config.toml
activation = "swiglu"
rope_base = 27000.0
warmup_steps = 200
decay_fraction = 1.0
train_tokens = 284100000
MLP neurons of a small language model. Each row is named by its layer, matrix (down: output weights) and neuron, and shows model dimensions 96-191. Each number is 500 + 25 x the weight over its row's rms, rounded and kept within 0 to 999. Numbers have three digits each. A neuron's up and down rows have the sign that makes its largest values positive.
A block is one neuron, or neurons of one layer that tend to fire together. After each block is what it responds to, as a language model described it from the Wikipedia text at the highest values.

L8.down179:493525471494495489492481498491538501494517526499536519542530480528454551467484523455537500499524497469453525505502507495495553557498546500509531514488488518513469492520481521476515484477504500505460557553457500520489466501466510510495497452491485483509506505514493540456455467456498474460
L8.down319:489534462462476529473515499478458449443480476496522510521512449517465453470500529503529507510489514472482489499471511515501534473481471488443495473502511510486482521475522464523536495477491470462498495507497480502536480518527501535467521486471479525503491502505527493538521470449537548513
Word-initial "St" fragments

L8.down17:493511525507553513518532483480504476446480472527481466521476503495514479535455527511542499461512476513550515494488510497541497460534490495536537494474503479538536504492515488493565530525499494486508503494485470572478581495531480509519481505510500463537464512528472525518516480508516506548
L8.down34:514483483476518467523537529519496516488480558547498546483445524485474542521525485506515423496523517532501498518514521541501510472509510522525515484521490519499487517479479527533495509485477519515546479513528483482491467563544478503485493475467481488508453481475485496482494520489537504515
Mid-word fragments in split words

L12.down45:492473510494508493544501531483508430510497507494572511455484441446559482485456498516523463468474547481449507483520497455477542508527480521454468498505516481547518499497490482499486503468502521518508473509509491485497491496526500456465518539500494513537502508517500494480522496514513533520
L12.down47:496500519510521531491465471529486500540504455479468526491472497486543491495473498541476492515541511491466491525477509476515509535480539492490491502509469477496503480459469547488509510540507521477496503556512508494525488462494491483499494507450501478484559489510524515494521499512512501505
L12.down151:460514479510509480507523544493487515503477501505527516530519539495473454490492505509494502442478476462514512508521491481484514505515462513537473515480478505477529503499503499512503537473515489470518502525491481560507496494452519484488516515475514472485483495448478522496558518493470502503
L12.down184:513463486485470492500511545486485511514485515473486492475488453468476522494509515495420500528485510494440473514516505488450470542491511517498531510514484481499465485493525542507531535528503480499550494487485454527534548509540499475518447533450537444498466497495496477487482508497504530456
Wikipedia article and section boundaries

L17.down28:445474477516542515513509457517474507470462509500488528509531513510500510465488487519516499537484490490515482509524537482475505539500472507527504501481516525510515497480510493482463518478511477511537516500507481493509456448500475484460487508495518513500474478451524503525494462448522439496
L17.down34:475494475460550509491455522521503475517483499529466548502461520500496479503530543527524511472458501445487514508548488487501503481492476472484485467501481533531505509480517475502512537512452496527495460462512445519495500468476534481501490473474477538491506540505520486483480473491485563521
L17.down127:495502499444565530489520459519538442494522484479498520472487519505498510452509506506495475496502511505518513512491509506487493465492516569493527513501467496547534502532499477512496515520506528518477509486497494486454509510551454487530530502477491529555502533467451494516513492521449491499
L17.down192:479493543553503492490494484446498424467524497504487513514472471491511506525457503456493452503481434509501495505521521479504499480482515496543489483503510502481501467507490508418531522460460467444502512470542498441548512487477500512508485465446459515488511526542498496513531500499512500496
L17.down230:463535529505484531501513530489507515504508519546545487483493545518501458504523494509487513564504524481464513536524529510506520489498498521498504500469499509469541479498492513488511491505449498476458504497532511503467506525523488489466498540468532498517541448482507491500520516466512454487
L17.down253:536490468523532490495484523503550491488509507481489518521529536505498455522528514504497554524501493542515501520512505497565469525562489526513484478486503503480514516494503490448493485538519517554494497512522509487486494555492522509476445501543497443497528459504453468543519477500474519471
L17.down270:519509499499500478485495478534505511514503529468501515530522497474523492502514502502472511474495485540523492524498450515523510486494536492469493500521533520470491467473503536501520496498509525457491515501497439498490530488487497475487490522469489506504456502487511474474514486526561495513
L17.down322:474478511531446475508507511517501514498495480482510496484498561470496522518497489529532501461461491496509544500478516484516520502487517488496496467485502509530495495489528503538480501497526513489558481453506456531513490517470506499550458506517493545491490504522518502479532490513491496497
Mid-word fragments of split words

L17.down38:511487509442432489503494470522505452492541504519469536502497501509528466481489516482478485458513513538487506483506482481494486508520432502525477513477524498471486490463497465467492494514486503490495524478492508501480454471469509515502496516450512512472475494486511524512553523494488501485
L17.down66:510510469522513437468486524488503535486466497552512509517491525500510533469545490505489546464474491528521510441473563513494465494470528554540508439508505482524470510506544463513489530520514466503463491532504500493512484470491502518502502561482521508492488472489496499519471517539492501497
L17.down88:529509534495539464452513495536481466546480489524518527509492536487541486515524523474547517448516505503509528527484536462469523517509495495483540474490560522501529482465520544492487466506518523453514459511519492537461481487564489499467493540495462507511462497478489467550542498503500489511
L17.down147:521467546503450479514532484495511486513458504509488496513544521458504479510506536478516528538545513521436533439486502532513477460488507473490524563511449479535493509502496511525473525478453510499503501505504504475490481519541515488497492526526517496525508512488472495475521524530466453529
L17.down265:520471516553482498500528513494449490491535515485479467477505506512499483496515496520494496502483524566533538499456537505473528462538492479469488508509458479518497492548475509468504486521513521490525498440512487512475516463448520504543534522478478511489482501522484497517502510516528523460
L17.down274:455469496497470450520514512567486500497517495515507507516518470516517497506519506527564487484495585483456507501495456509480502507516487497518503482507501474492453504519497500503485451467502512505509505529521536462485527522494493543514506508453514473475484517510480494551496496523538519514
L17.down329:486503487481521503537515519521497513544504493452509510576487468481471498461461484478514459501457519472492535537515456459547532501459492478515485523505508506516521488500486456510462488495479546503501481499451504546478490460490518496499501464493498512546453514508497498521525491490510499492
L17.down354:527503489518494509539520499481545512530516515493496488474464544477541536472486480485519516471470521466499500507488535465501464562474542488503485513483505451501539501475498488496504561551483490450544538550476491537505541520488507500505509521509495466528473542523462473501550476510501516485
Table row endings

L12.down36:480489517496534511501499522459535501479472486491556485487527515506495533489499534489507493471531526530470533498523435497506532493508494513437497482501507510503491483531527524443461471509525517496463465517506502549552445487473499490491474488474462500474472480496518488496511536481488516487
L12.down43:467495540524483517499522491479489523508490497495532509519512479495478481512524521455509510473518484500477496529502478501499499496459487529551487516523502492501471476522536476491492538528497551476512468489525516474481518498542531482471471490504492499449518517469514525506493496548470485517
L12.down69:461492487506532511544513467478501511502492530489518502506460495486478498549490466490516465527500515562501513540459496507518509501507534467481499486518484507495474460519513506474493497493502481497490467529491509508522509516518503501515498526505495506531472478505505524503519490507478447508
L12.down196:485501551472549488516507463499456530461480488470551513499484506489497517493480484468502485490507506504518514483465470494478514508458494521471516446509522508448548509529547517507474508522456503516488475514524511472558483511527521492456474525531466501485455497480515502496500510486509503521
Verb-initial word pieces

L12.down77:480469492519533523511497494470528519470530457500520491471511542538469473503523475534470486495501479520519479525496534537549477464480474519482508457519550516495505506557469512508509491481497484537532495505478474506458512516527542483525476495514542526475499495500501511487477483503476468463
L12.down163:496472487493518489474496474519471496493489458476535486494506488542506499470522506478513551490499475536508466531513547463532563479517490529490518442501515532503510502511495466504504496492471516491501528488543539486493512472507486522493489498490499501514539475469508507489580515516484529543
L12.down204:498483467475498503494512490503488515526527464518473517481537479478530491548513476510472504507498457526475519481517502462521463472488468488503454478534513496503474517522517455490515519464463499505461529499533491517478492499483494480530518492496511473480487495516462495473525517566511498475
L12.down357:533506489532506512514532496488488479442473523500465530519500532463482502497498494505496549479467528472493528487503507466493479534481531491522490477495433548511521487513509471491521479516480497540477488453483511545505510509502468494554490530525515456523485467481454478493506519464481436494
Word-initial fragment tokens

L8.down180:489482490492507485507522521484488485481474473519515505500466482530468519519500492490508490512494524499514505478507494486469516491494516501505494494517519535484532516493478552477504524540516458468504501513472496506453483487448503488442484422487480529515504509504467511496481469517521561484
L8.down357:560523533517500524448492524479534457509565535513515491506447506517474500501551510482516526520504555499509483497502469497483515478481469525464463512511518472516509477517498535457497519480499489576461516492501539520506462466529480528489521493538482480531546511496493519508503471544495490508
Preposition at and fragments

L8.down133:482465484507501543479498524538497501516538490506505520467467495484504499483555488455517479536490451484501500500499495524517474471531503522482521499491494507495492532510502502486502485465527494461460470479467485518458501472508511508519500503503577555469490492539547447521520480484528534522
L8.down380:501484454480467490494507516520510456492464479531521542463481458487497493449537487474506490505490534484510523498462541491520483556473553507527506483452523509514497501521501462511476548480487472519529506460491525488523487506483495494507511515476507523490495452510481470469479528484486533493
Mid-word subword fragments

L12.down66:507463509532527488491476494498454498474463472532516512526534493493479484537511491503512474471507466496518504484507474475500531505512501499537451474501508447486470495515458533497473515508487476479453561481523549496491509528474485523504476503535508550498485463537485514492523500471559541494
L12.down100:522505491467509483501484490546477506477471487460463479527503496488478556513501539478486530476478487486500529478537508464530494516495484471491512473498496454476482546517502508509471516493489501455498474505516466547489550471452487511458510548489507490513471519513479514499556492481471475455
L12.down178:513536500442503516473577551478466480512471507486480474511531507500496485507494507486493482465479506497467494500499485454547526506441514489502484496496459445507493500535466466548499490509491491507505466527540497499476505498504520472481509525474452514452508470495519528495494495496465500564
L12.down302:510474519558484500451510524532503525465517493522533503505517519483487465495452509547513482540517552504509496481519460483504509470457481503518510557472597495496496490481514490484479507463476458512501463525530502529488533487479494465475472514494484506519484507520546492471498500500522529491
Split common-word fragments

L8.down278:546485477478529504511506513497510482437524496533500508510436508450517500524477507526471483529465529516496524509512515490495489504506504501464501503536466528475483506520508554515532470519482516501467452443507519484509545480485472441453457482437507489468526502533497516507526470522507493519
L8.down365:506507536465514515506513529512519476495456481488522496451507468482529538583558475550455490544507519527488498508479481489467504500523505492491466502514526459507515505520504515506506513519486501515475536447463540473475506500546542521520479533454464471482514539495478537525478460512541503465
Word-internal "on" fragments

L17.down2:469496508464503522519497486530507546498471501514528503458500498512484540482468489539510493510539468538459486479491465527494474522506540508491479476519489543491506519500533525557495519471532482483494497510522500503521461482470467491477493539513492500446521503481489509529459489544493508478
L17.down68:530512477492550499520505481519524496461496504484495528490515507492511506500467516423444516508476539504529472544520494503531541492500487463526513493493509534525519519466518497493511453542516472471523516493516512512529552503476486451481522512488538518510483499538548461502491485488491503510
L17.down72:504456479500512521509495511544494507493455514494542494491496524491497499489485536502504513512510498513501474504521602466485489526558483521513454517536514513475560489478506464510495495495498521430491548519514512546524512524497490489492514503501486483497466548528493483467509509541482548522
L17.down109:480494506491575518531478488504497525526485471497477480509477481538527512461472532490486505518498560523494474473469603538510495472481487464508499479471445506493457521508506497519487506551508515479502490477505492512471483458447498513491469523488506472503516490478481529535520502509505493494
L17.down164:509522488530496525507511482476531483470484510523509517504520528472513498483531491498508559515514512531549529475529476538489492510565560484508543531512461531482440502531485482512499492490492518510543447463478498531464535483492510504503515501485543490558460521507521516502515544509505490517
L17.down166:527493483523484498455507471510521484458526501543472494545533535479491520519541486504509543521560531475509520507486525459498511502521499506513510502498545502536497511481474534483491523513488495507516447485524491468505515513464489538468513494489488506511502518485497500501444501511463522497
L17.down208:495491504511498465488531524487524468515499497472524500496493511521488474429493514468445515522476530519488492511494591492504498475503487496530510495485492527568515549500518507504521579514447503465488514490500528508492461471445506462516495473488505546509469516475490513448527491489455516494
L17.down290:480498485477537492530513510504497445502487525463506476532500517485488491502492478465506499502528558511455483504465545488499499528505486512463510543476471482496496485495447518503547471509516471460512513523495492479502473494512483476474519496475497517510476501556480433479512526499476502493
Locative "in", "re-" prefix

L8.down167:499490514484485536485455453487539499445501522557509539514503476519488495533558498502525482541495502431466482475506542509503469482482493484515483491520527486526516485485481495504490515568527473523533511484456485519491495500476477497517494479516529512488485469496489547495482497496499495492
L8.down186:522536503518464521448478504490499499504490504549500482527514520517501495488438490503527521491491554486465451505505533483549507512484487494529503505483534497461493506541495523506483530533521493486479542471495498532540470511519468514464503478488467461505547519519500498493490507514504513477
Mid-word letter l

L17.down95:498485523563508515531495514522524463498523463533487507489491469480514531470461545512513520464519497477504531453483494535498484509530466496512469475510501512514463496514491510481500537474518529513481516480485536468511500502509474547470497470493533476509479514481512510521507506528473533470
L17.down96:492478472497539515515456497504504527470515434499481496495578532485459493454528503495488471523548513491539531484506514450489503492521460471499504525527468521491513489505538495493484534551471489513513535509471553510478491475488471488491530517517494480475525516515517541503495508493470508477
L17.down108:484509490466486476493530497549488501511509467461484439476504529481525497470498529496541458479537534508521477463498519544451494546500513508492490545481534523541503524512499543502521477515520497437505519499514502501483526524514513470448466475486492451494552528494482503493526456512500533508
L17.down110:500554535546500503491497467485475496468490503516440484518498509514521495499495478508467502446509538492542483465501461485478520526544463476517508525520498482493462528497539517511469512515545490563484551471507483533490480496476493479498504494528449486496515519470517497485504543486489522530
L17.down135:524526518471507502505494457499491480467515486497536571487494518481472561488499516470494482468519515477520520532472575473506509533505516511511529533503472478460506504475422504473500500480484490494451464519525507496500469521476553513465515506487499487473531481488484507500509475547502488518
L17.down143:499518529455505510516492503523491481492532487476511510529493507476490524543499472468534503525500559481497510494465535499487426485494538522490494506455504493490457523481517480473504501504513512430516532520496531476474483518547508491528504450458519480541521465474462500480536477506516483481
L17.down188:482516514505533471490544488483528522499483489520518450488465483498522528508530539496517515553514543516491502544525475503483490511533477501477517525484575478514490495524461472488546458538539496489475496474489492488487487500546499503482501473516529491485469528490531546548487468471462529500
L17.down280:453485504532476487497494534480452522478475530474466503544534497489507508522509435468480487491483527507489510529488470518485497482473486477479455525502507478489517462465513520514486479545499507505528546498505485504514523467499467487519489514523505534448511499457481470479492486491510554463
Verb endings before objects

L12.down35:486516477529548458444491507498505499490482513518505487489508461498499479504473487534466472477501513511477490509482488461488501494536521497492496519528444506498500512503524482486500536464463437494487492464508491491514498527536498482488491528502513464514480516523530508522486450465430515478
L12.down57:484542502490511469488497477534501504504512480488513480486474452503499492535503503519513492504494479497461466492506516496483502488550484497496460483514489471517506492500540488465514502453549533526459528502508525521527536508520527497503511511509474488463503506514536516544467493499512493511
L12.down58:495530478448505498482465508464515450484498473519517502484509530488527485542502517506509494552494482521477468534497495455536470495536537503479498497482497501507488496501450487472491486553515460469502498479458475473474476526531455514464506505498514560542510505455496509518482469480471489485
L12.down95:452464503487499473473470497548499537481470485547468510492465553500494448492459503485504492479523549476515451517521487498499497455481514483432467462542502490508511493482491527471537462512505504496496478454508476548507506544543530481481519522472514485527498480463496494498477469483501534522
Mid-word stem fragments

L12.down14:494501535470499506475513457487553482558455474582484473511525479535499469548516480537502504530440479495513509450543474502492528504525505506482473501504467504495493510455491510488486544532464524484500519489523495473490460490508530507493546517478534478489488514457485501511504517445447523506
L12.down83:516548518530501441527538469505495489474487489501488567491469518532500472492511464488542516511478515492501475482498484464481508500512551472530497485477494488504491528477464502516498489490495504511514516503527455520505498509483467504494485529519506521460521465543506518492503493532555507467
L12.down301:502496512474489511485505492498520484497498422512481508542504447503499521478515503501515530486498531492496501497516491512538479512517517502552511472498501481506501458500475490494508456516497473500514476497552493515476539516520477493502500485523488546501501497463500498543488459463490512441
L12.down332:487508502487457507517495501526517494501503511478482478483549525490503482478500492548525520498521505462518533521472476516521530495500520472501463543498498522453487514516528501554535540501505452483520493504521511536492486526562455487519473499471535481571510526514535558489510472510501507508
Word-completing suffix pieces

L17.down3:518538511523489493486468519518460494516515491501473534511481497530525501459494506458504524463495450461505486482514501478532471477513497453516493518495523507487519494483550531493504495457528532464463512511497517527499481531464490459495474519495532484534526506500512480478518468524522505501
L17.down15:504483501470509526526493504505497456435481514468495531489507539487517524504532496492523476452450494530505494482508478498521555525543490459463479522540470505521513505546470494476511496505487521504471466498498517504496506471463532466484488508478516554523482480479517496446508521503474535510
L17.down139:519501480448454460489517520475534541506538500466459527464495511480487489518491499486508533481463513507491503508495467507509471548505513486445535460490506510482507527461497472490488534479469490502498466499516479488465484488491491518483480505504534517491521544484487516493459517538517521503
L17.down151:477462473488536488521510487480551517584481547519495481509521483456528478491518537480565554494499522521483525501484492532460514465473503528478552526487513495488537511498528493515477540504471516506545550510509486491533480491474458498527481499469501515493493446487505497531522506464475510479
L17.down275:508505512491449510507436452507468517469480465502457541538512477465501499478510504467498547516480471466511500468489492476499479511493500517485469514490508435526490535494516489514516508539459506480508479474536482535433492525511517479518488480500472485485488483509494503490487513488505503545
L17.down299:492469485517500524531467489512515471471510465518513498528496506516505476566457491489482462544488489507520491489523522519501452520548524491504474467472470491497528452508492512461531494520486531486506490515553496490504509549487535472473468497530482493519535464492481536475554550464490481477
L17.down313:443451517507513506443485523482477517478480520525524492474519489492479503534530509484483505523506516502514526474499527515524513499510539535543553517474486476489472442497527503499482501497469486529508466482475477472555474495500546473523469548502515511557491526507458515454499515487505500498
L17.down339:522487492494490520469490461504463490482532499512521459466493488496506480483462520496511492477442485505522484504468442471514485482536512437507499473517479534511483496501484537511485482497525466544507512511515516484482532513528492444465469528533504535464492502493494460572503547552527530503
Split-off initial consonants